Part of a small language model's weights: vocabulary 12892, 36.3M parameters.
MLP neurons of a small language model. Each row is named by its layer, matrix (up: input weights) and neuron, and shows model dimensions 170-340. Each number is 500 + 50 x the weight over its row's rms, rounded and kept within 0 to 999. Numbers have three digits each.
A block is one neuron, or neurons of one layer that tend to fire together. After each block is what it responds to, as a language model described it from the Wikipedia text at the highest values.

L3.up208:455433441486528430439508459536360561546590494501560588502476577547525471589374457458477533542503479538534465492490473497479577488426537522476585510560479458504534484513509571449466515500439414433488507567488496519429551551553448531458532518530521521516491486545469493510550475536514449526555453529470447432509562452585530515461478540558611468515559456508520585478448516419524413511468419477460515563565473358485483503499563422441449547498564499576483642502507538506565512508489447474374411577576483480512413564518
L3.up352:437539434541389462500504541539408438467547529451511533425550590526460348503443469490456536558488539511548501574526472468412482521488497441528521445527468549424586466530505467496457649336420490431464497526458501468465536531507446566448473543518515447486551532562535550532512476428473543537475458529544417378424526430469608581452560537627525466488543483577514557462404536507537467585429487514534492461521469592395502471504504399458534537516543557474472578386408451499490539585467471500428453518481477428498500478512
Early words in titles

L2.up778:527465474479510381501515509542428469588509513562615578522543523482469491506524537437490416571577468475491571487421533491571526572466455501511546480543558469445548438543472548453411400498505505518495440519549471548508477446618503580490547454507436577467487425495522509466562480507497556559511458509526543487529562507574463484503561521439520508639407482519526522415474411587550529512521425519481417443492503555498484476491521536493437481471507497392475619513419498562471457461476474507548490535608472494490485445426
L2.up1031:482434521399431669533411570547561484529483501528577476454444498546483569465504546488522527535481463510471466468425556534510572473508482514498557546478516397342449482459534515509500450481416522433531563493492502490484491556516468466478510546499551539535553589571396488471468485476425369430476455476523545476435516566546439483600460493531485453474626653427512481423491487476518515511490477441451479572425540494362412505511421452448504485505405505536459568432443507536586445463476400615631497573491456469464474493482
L2.up1708:593487525477542446546479443535548514475607529452543457431472555486537552532420509428513542489509427465463642541488537471528505589486452483509659476523417445493473450621542504446484416475427467557539526479490467523579490505573456498514609463500512437503569570556499503495438407550492532522429546437454418405451532528492479498480577560541552377548440510469539533505422535543450516536529465544486558487505435532533476491495508536537449542399518507443552507446512449373615499379479488482480512488546486523570460502411
L2.up2556:487433485577468447529502568678433521439528501509529533368534523565473452515453466473521526498476579395422570486462540454553497465508578441616481543440561562476601501488549421479581448440451506543464543424438403531551547462467511510529479469619560461508531447483481447466464561368557456572497556474547477533462470557507410537474554416486514527517473580564410483437466564483529579532474484407488499451560471547490523494420554439464441530483556504413542460547478542492546522539437486502542480432553552509537491412501
Initial G and superlative "of"

L2.up884:460454531509538443518501523433495457520504485530473530456529520425520546567479548576498481465464542463401509534578457465488597544485413559465550523546577565532489526505467584554477441523536575445451475550532528481573474507538494562453470453529485451504492515537554501444508488504497471561443518523469500545484547464466507474455474455473502511466535488511555511442558480497512526434622533484480527534478463556586488477510449494516514533487424596538489534494410550462438579506520469558525433464461531606459508511624
L2.up1035:519504482450464615586524502409489467542480558428509576452517487530533537560507505434608555489502579579513476516544491557480449545545511494427569475495526513501482474496485484450469477519594532577471603505492473396504537505458436612433438575462426422501520440405498426504500482482517440542533499538466501512538389552540502459433503510485529533468463365466555515539525536555552499438481561553571461495530482468484514520550514574393541493544518487427559494600478495435475533527545447542416536529434467428401408475496
L2.up2010:526491530468480432550572400392451488490525538500541505493570569574430582485469526477518452531491535455563449462560460468486578547434485527457531406516469517507382523511510459467470544525468623487496569435513536465427498464592510490448517491543477472577527450571547448583557471523444440506436520500388444407583447507523573428497564554500511562437475538557491520538538529495581520504527551443437509509480484451496490546568617567440428466485495548529491540551566660556565512421433491558454532455594476409510470525513
L2.up2459:520547461436524530590477456464536538574446536581479386488494509524394580393426539490568456456492520458519490435436440519497511598497439514516563466447555509481492502527451494350607462455498542474449521478574430499461475582489453552543479495498509521474527421465495475532571327467549446498518545473466481480553501487488535461407494521488456531525507483565546460438567503492522430474549450527573503442473459453522424523491611496448533478469408509463452543523551397425444573453439436653492518496468408403441486437515
Clause subject nouns/pronouns

L2.up311:452516551569477524598531450555475466434498526516515488512517475591461564530458419515548464530494496548517490515494446520494496446413551544526502519478547613498519525513493549399482447413422418441482520510501436543536486493521475489458558486539500515608526398479514466519424573559498452416415432482522542562567456395602630456572485444497470538518509500509517401518564573469381470529504507512433557515467507475493501472521446411437460572528465512450523474523560485512544451444448457576400529612516532579415507449529
L2.up1684:461449522411497488560537461376475609528645565602483452453454415452499490441476492446541412482535593519527434514505576473466557514447533540430576458594451540393523486508455546431470465510495381540478549495467450505528549476567411526501503530529486495518462481426489408479483543512535452530421540524512430542525566475443498430529525471493503400521470495555444568465484431420507410466545486500523484488485565520483439459486560494533488481520534497579488483542521550511481468541467495594483555447501434522432547512490
L2.up1811:490501476469491431537577496555531518490575513552510504487495416544473521469559478492488485446528513513483470523530489483516490418423538421501550422542509480501513390529487468513568517434421456483482497471469461408582475421474504434525513512497482512521522527615560475546513569511518450474468548482505506514566542518572462493519501484484585483567440595531507495475507488532467530531518566536442490446456556452538431487496436453441509572454510560422557486413500610456567479550514467546506489482483462513471523527539
L2.up2507:475535447543469463514534573414536548508503562505595532469501381515483437504562441553512470491496440477519520457499516421485524462581481516478510501431527550467501516566425513405543431457493447439587576615569452480482550522470453486510451476577466629465446454474463446430547548413540507447566507482454450583568591542597478481570469517464523509434557532460537457434473396434506501425542466497500487448474530510475464506501576464507439498508554520567518574437494562520467419492458469597512547458493543534470402520590
Country names and demonyms

L5.up196:483534461501479437452533520513475386453430529492502499487480402501430558577523452475397498509531533432580497536449513517483469528466561492492528504545582547512448557466549476422519517518536519512486515460507409443482483401468422631488487452538548520489444493500479542527462453539504559544490492475578525494516465516524509582396434556614513461481410447555567438505526468541511517466457443490529588453500584549495503484530485431458459610424476382604465520469521522611486500508533549534410508493497620402507554509481
L5.up315:607561525537520468563469473560450432514528561480474459543481546416550395466570476489518428614545451450509670549534528483544512530535488496435369444481502478535503472476549473479434548540548350470527621390524436474600477450560531483568481508503431435492519424545466442450424498560451569550510530463580486474591497483579564407446542534592466441429492485543442552581473503516488378560477490455548548516542569477498513491499442435492472537540392452536558557454493600522521504466440454450552409465539578491529497526460
L5.up630:482416469526500520487532441548548557423488454535456425490570536451610426532516574524584499420504538537389470436436463434538461537493445458534402450474453590475547481475549541458537461476597430482476459491598491481522465497544470562488441562554503519522540489380458476564524432501411464504466518444447392386542588486611497580443560594485458537451548505528483549529435507413588518461572463439494492504462554582501444434581503508578442537517554463572501449454533559479412511425530533548520434535381512571483483537481
L5.up783:603565499489540450481505450575419581500581449510513609449469586544572496500481438438499427579546526496463516586512536526475522507434546392536479490475484476450496467439508471536499489566503474477485543503427465409497496508550493530473507566504431546550373521521513535494498484513477439520466487470509527476519541459484536664483514522539508381434556453481515483480363549522475498567533477500560522544693500450489470461511501478454604539437394618566496537476475436476568524477453631492508465516558498429452435494496
L5.up1294:501502452471536510517455507525524558496514460423484482496487520526455508439490503600478546514536481474511431476492390418473547558499429439459494562607487493549458526522470517502495477492433583506470523477521495550565495533528508562459502486544508475440489513520530448454534527591543511605435467449390587602437523575556606450540426535468546492467469456620489543455602493581478606539497534523516560476478547447464477547561556496471437547453528448539500442530547536467530560555533476516488371407465504486457468457403
L5.up1607:496530537405472565482498461481545576446624429469449530396467535549527432550499463552541506533500629497582429562545490466549548543456490481456531429517396565542456488459583421583489544556372412495481549499538527489485520471489566590483548520524531530529503466511491566517538374528542459432523428482513474456479487535474598536477496374516476465426514501560596474450454563455417415495426524495527567532527531485419504487550561475458545524532534398470576513428561547482503536515446534499438484512497457480419523455504
L5.up1946:510537513482457504416479484517488553543456474486500513537564456559416542437450458487497497556530498457464429471483507524507470503543526529465491545482450483392494541448463472526502498536445430572543511485582477587534503473522473505485550486592456484457585458457544523502429407569616558513499416527430487547556456492442548636507503522477482517486503583498512435453436513489461538513415464588552480471466492468470464559632505475464511527451466489487487535564629539519525603486559557569558412433384403543550431519518
L5.up1985:493504463502460555507446543473434485482576438577444557525523465441476577514490392524516444360486533470581504518417424489559538551613484509507497466553452542420471532586541463510558512486491594418508514534551520474457464555477491447517523534527510510483548540452558515442524571384484465473457606529489532477552504446540635518480429501481548410453478476489528521531550506442507507507390472446422409456401488551515437514556465564486515464476538468488437498476598479405487525625443554486542491393436410552545480537471
Clause subject after speech verbs

L3.up426:538594509477481589533474494527567597429547417564525594545422575397575471544497563572419501551620536531504498567494509449468571538432565494509557453488501465624496539571558539575541561456458450437466588558513554546506434419494449412518560531491456495443487468542444543488493441474471478433461563481520630453579499461567527580459535495510549474432529495439565485528501497548600461543506510524525559538451480545405514511542435584503519605541469538522557543475513437461434509477461418515468424454497501511460514504563
L3.up1096:513499358471455505556566430472434526538515520476484467464526533409563453494584585470533544549581503409534497512589472547478526495471489494547614444404554590486505516465514571408488533584542467590507553609581504528542490488486439448572551513532473420513491438481527516402412540520465511563594537570469477465480512438526523504554503455483585448508440459375532558538492572462478498528517526415459584582478469527456556493547464495505498482579571532581572467602479489459459439409502421469501515498512553490492449497463
Before an object phrase

L3.up142:472528489497508507484441484580527528555531429524463578516434564458514482489480406511455441543488584596526467521467522529498408478440500434541493583485518500443496518537466550576639522467538507554494450414484450498491516618485540571431560446556493501500447479522415557495445477603522389478643451476603434556477536436462470533473527537570437463424588458514514422551516475461526473435510539462495456485464503413504466490498583514598490456512493529543520439501519562609463557486484531632479463467525513473546455430491
L3.up981:461501512529554585505457491598486499495471516408555548443470523443520540522528434512505486440472448549495473432584492420546452517486408559430428511545438501491571365536483500484494548464500522510512421431461501603523535501480404546515469573510425532547500609568499611487516527447496632626502430488554472460512543439512515514447624476537454479437588580590430534505555516497477524534538518584437469489535557518469426545509537528542471445459566513557474470544418477515484553485465551461498590525480476501424517671474
Date numbers after months

L2.up428:506509566520484478490545567516500478515557568608548498449379471554471438468444582450508457540476423490482447487460590484553555481516545514567565570584451474458487461544437492459526501486574532519568570522499517517607481474451472430432444495582522405523472512479464550489503515507508490448436540517451562550483480529448391453500477446569517514438590496548525475520470534478499547631566428408556576530389494554585418448462446478519499545604571522449413481495384650446462542611482508388485515516486517513509419467477
L2.up489:476456559455508468475441554541505508483548529516474508537427491556492499478591544426495486545602487555609478389600577455460545449474489494496510460521494520393546552535496466465479538482548550444540501561425504523528529457578418490481475564509431428559542529500439479645476462562584487468473446411457558549539572576418448441508460435455473459484498469415498478458436572456472446405487403554547555469537509523495423468444497536538525419584553458522547493565437518527444557551521536415544542467479576530535467457448
L2.up1283:441490453468495574523538545516474572510536520526544538515531571484533439523523490494542528490504558550497476545451431432523424520452533372492458466459395513397498486535430465578448470486463521590525422546478527564489486516444498532506482497505574507419469480580499554483483531499561482469501407554520635540482466449437357562413506518490444442438523485548509454582546582480508541446542509528522571536514494506499556503466544543485477583542476560473536486504452550503476513547484468547556501482490473419529508521560
L2.up2536:524467486556482583557480601517453485462527483515504581547486527542580528479513517457476403532525505542627472510479625544559525488466450387501537568438398442476508501553446462560572469452464462537488595505497521554574542516551505472390456506421472529585511551527508541519467474478463558487352439480474518486412491509520536575435506541417471560398490558436506452472653555439526543558452507479442553471441522520461487524505488498498472513553480546495584520547523488525460485552506526576485495481495496518508486475512
Table cell digits and separators

L5.up522:498483364445472442549574467538467400530443567516464550612526499494577517536610511518490542540463527501434560576586490468554450479413572413392603489549491428523472543506520584421448511563538464584521523443462508497449451533492497355535476565479553447453474506544455512517428456453514447586504486465540538530524493444470535422512523443419467454475411532559418580408516515460463456454493529493497494466522477512455555470533520502452500494522504436460612538561415414572567503399516387455499389431435516481564465569498
L5.up1223:426566572515477493536453438508449457493568568560513508503441439422563461514405548534566491524562516640480521527509485462554490504401553500512499541528492539432494464535473503415425536493454504542449489513512454527527475562526505483502490497517502452525484413476518614469494395489566563542528557521572446453570429559535517476479566505504566501442602474497461570363537535464386625498469540548599468559525558504393575445561472630571469495420549503541532483478523485470527497434503491544424516437548445576527590480487
L5.up1290:509461491455529564454604594436477484573511614510562504507523463453464501545577471425377528488476521587493527537464472472505472518474405445484498522575447518472510456488429507443528486552557512493534595532494387466537547507553403563460496392543409492606477497604458478530597514453437574525484478579442477418502433515532456588487497501437414501467539423535409394548528564537488518562493572496442480404433472463407602537397496555514508434452447555583394499482530403435558500462417527477477427527478513466480396484489
L5.up1437:531526442496573474579517430495566453499507484426495438450496522517441503526494515536453520642577520494492521430471505527470500473464490525426516437494526472545524494466552552476526413490474484549506494483516492501519490493586455530481486535527471472447459512448496525569462448430581508453393451506539438543442560510537468482462525535464522426512440536501487437467482495541492513535442487419510429514577486512500510510456546535456467503534485501560516530562470514440541543586514485507510536503469490361529454541566
L5.up1685:468480572504468451529480502509388499491462521570409479553518413516527445451410405489568510526552560541431567353462458522411519500429517516494563491502468544470580473595467465478590539525410530476452504478497540365519481503477437519528506595540544499509508521449501563602591480421537538579423446475471458515474505551486528530426522554544432406470387551409412496474503506499495520489513491540492489379447458503498495483573493543531422497481417490433473497436547431467564478525458379523401577493376466525497501548567
L5.up1976:443491489515475430497571435486585411396472535608415528498571586471475443531576507483490564509452543479520559462511547494477628485443512529529539483512551488511465515521526416506490502468559462536519480461554541426573489539473446436399538599488403401521514555545527484573586488488497443515402493542491502468462506479453520474517527500498471511454452572524555507472523540413430475568533456545475416436560448548435424426488409550467491465535498429523490535550553543460555559509450577535462444436409516520513450483473
L5.up2445:499490484475459485532470509478516474547540595480509522520421477506532512458479486412479400553542542510493552429540443479513511452569513484477497532404425431463381460538507441508447530499532525446444524490490576461559354533390482496502446576519574513529421532547474432549411551523523525522469558470479450547530563555550532567506480526469567504439385521453449471489444547513522488561507542538498524441533473475531536483511482508425584613558516516461497475424507493529562438468535563524460558465505480517542517404522
L5.up2526:560538494486526495539503528555477518503545571405467487447468516515597520509527412492505391446488414593484559573537441541474534508478501563527437549476457507475578486521598429507490556498440520543411573554489518502569550524478494555506460526504421485477488450511556409540345482440632580492510471470474471395514457383498476503619575485494450589505593447410544438405514456553486475493583478542443567509476521449519504466538437528423506412426492498585467544401513566460412631414564488488508524476452556460465558508504
Word-initial capital G

L2.up336:483480562586556412518534521504515506518483481535513473527476461519493459546500508570493626464543605566478480558524456474571609495537545552478605497478569538565435565463418396483478382403558566442529457556517501491476533538526521469562524591547589483492556463438458556455456465453545581461429541478471552566473463461491484500605515436451512546476457539448521595525471529488591528479486502484537559528503523509516515492538541451510520501525496470490593478426590460469528384539551572536505511506627528483517567479481
L2.up1323:497512500586446496474586453534474474652552536472458514492509447538557497519511488493485551418510418615384438498520516497472476449484514506427490471465527476590470541545578568577497512548471460438498540361534462593505461514545409479532572524521535570511416597469468574461475468486498421450463547502495469498535547384513581552486407526536524481526563534575528558535507471472441530611514524447530599465511448389497564522467446591525483437488511503437534570408509511458494479554497580393507449438522481499442507580591
L2.up1431:458555487495510463455473519543450479594541459401544563446457518555513566496519471568522380443462521522486572563540531433437479507431498471522503468520540479517468441602570508414519529480511546436513568455472492415506423468555517487436569497499481438466488480483454457532520496504503507490464432617428510577537458412506486501466489496614448512534545476510445451510471483477462535573520484461458454466511514461523477504577472545461495487404569449491489502498406509482581573654534514541431521486501511596542573629521
L2.up1850:434534582527541414498522476464419483650493452361569595569513495499493442444520516521525507604477484557473505533575435579492555489532570467471469583500470513608559414535513336460503486509561557423541548525596579487505445462528357551519540500504613455458404487540450488484556450537526465552538529565508499497549523509477394421505490520483620430427468565506534546532425544534581489431515501532404564479459511483554431497502441440442482508355519435471452478531490456466574554455593533502523498470461507379521490522496
Word endings and articles

L3.up972:404482462499558569492479462455527515508514522381517535559520505451438542552463487545614553543597530470478447443451494530453570489525475550495464474443486528506461534492449583451504475459490495501554411513501437429514520538506543538484496383426476513509490540517489529508623509491467455430451594539517486458458488501503472543496452404406491453475555452457527559455474474530481412482476558543467445498487525412508436511545465521447469530499505456617555428399520498551518480649456511451472536589536518517502468540470
L3.up1585:375483509509418594421514457441426423535524527495425464520453549512457451467481551551544474525547472501489464532456555577505505498524484515565514462481582498462499492562534542380484476508494518585469512497462495518563476558508498507583486430484554485586530484451512451527526486601425481492450475524363503555474482448529492438466466506426595545602428509432563434464426456569482435545519556637475537523450468516520404487554510491442490462527529549485537359465547510529472502513472520453562496485495549456497523461557
Wikipedia table cells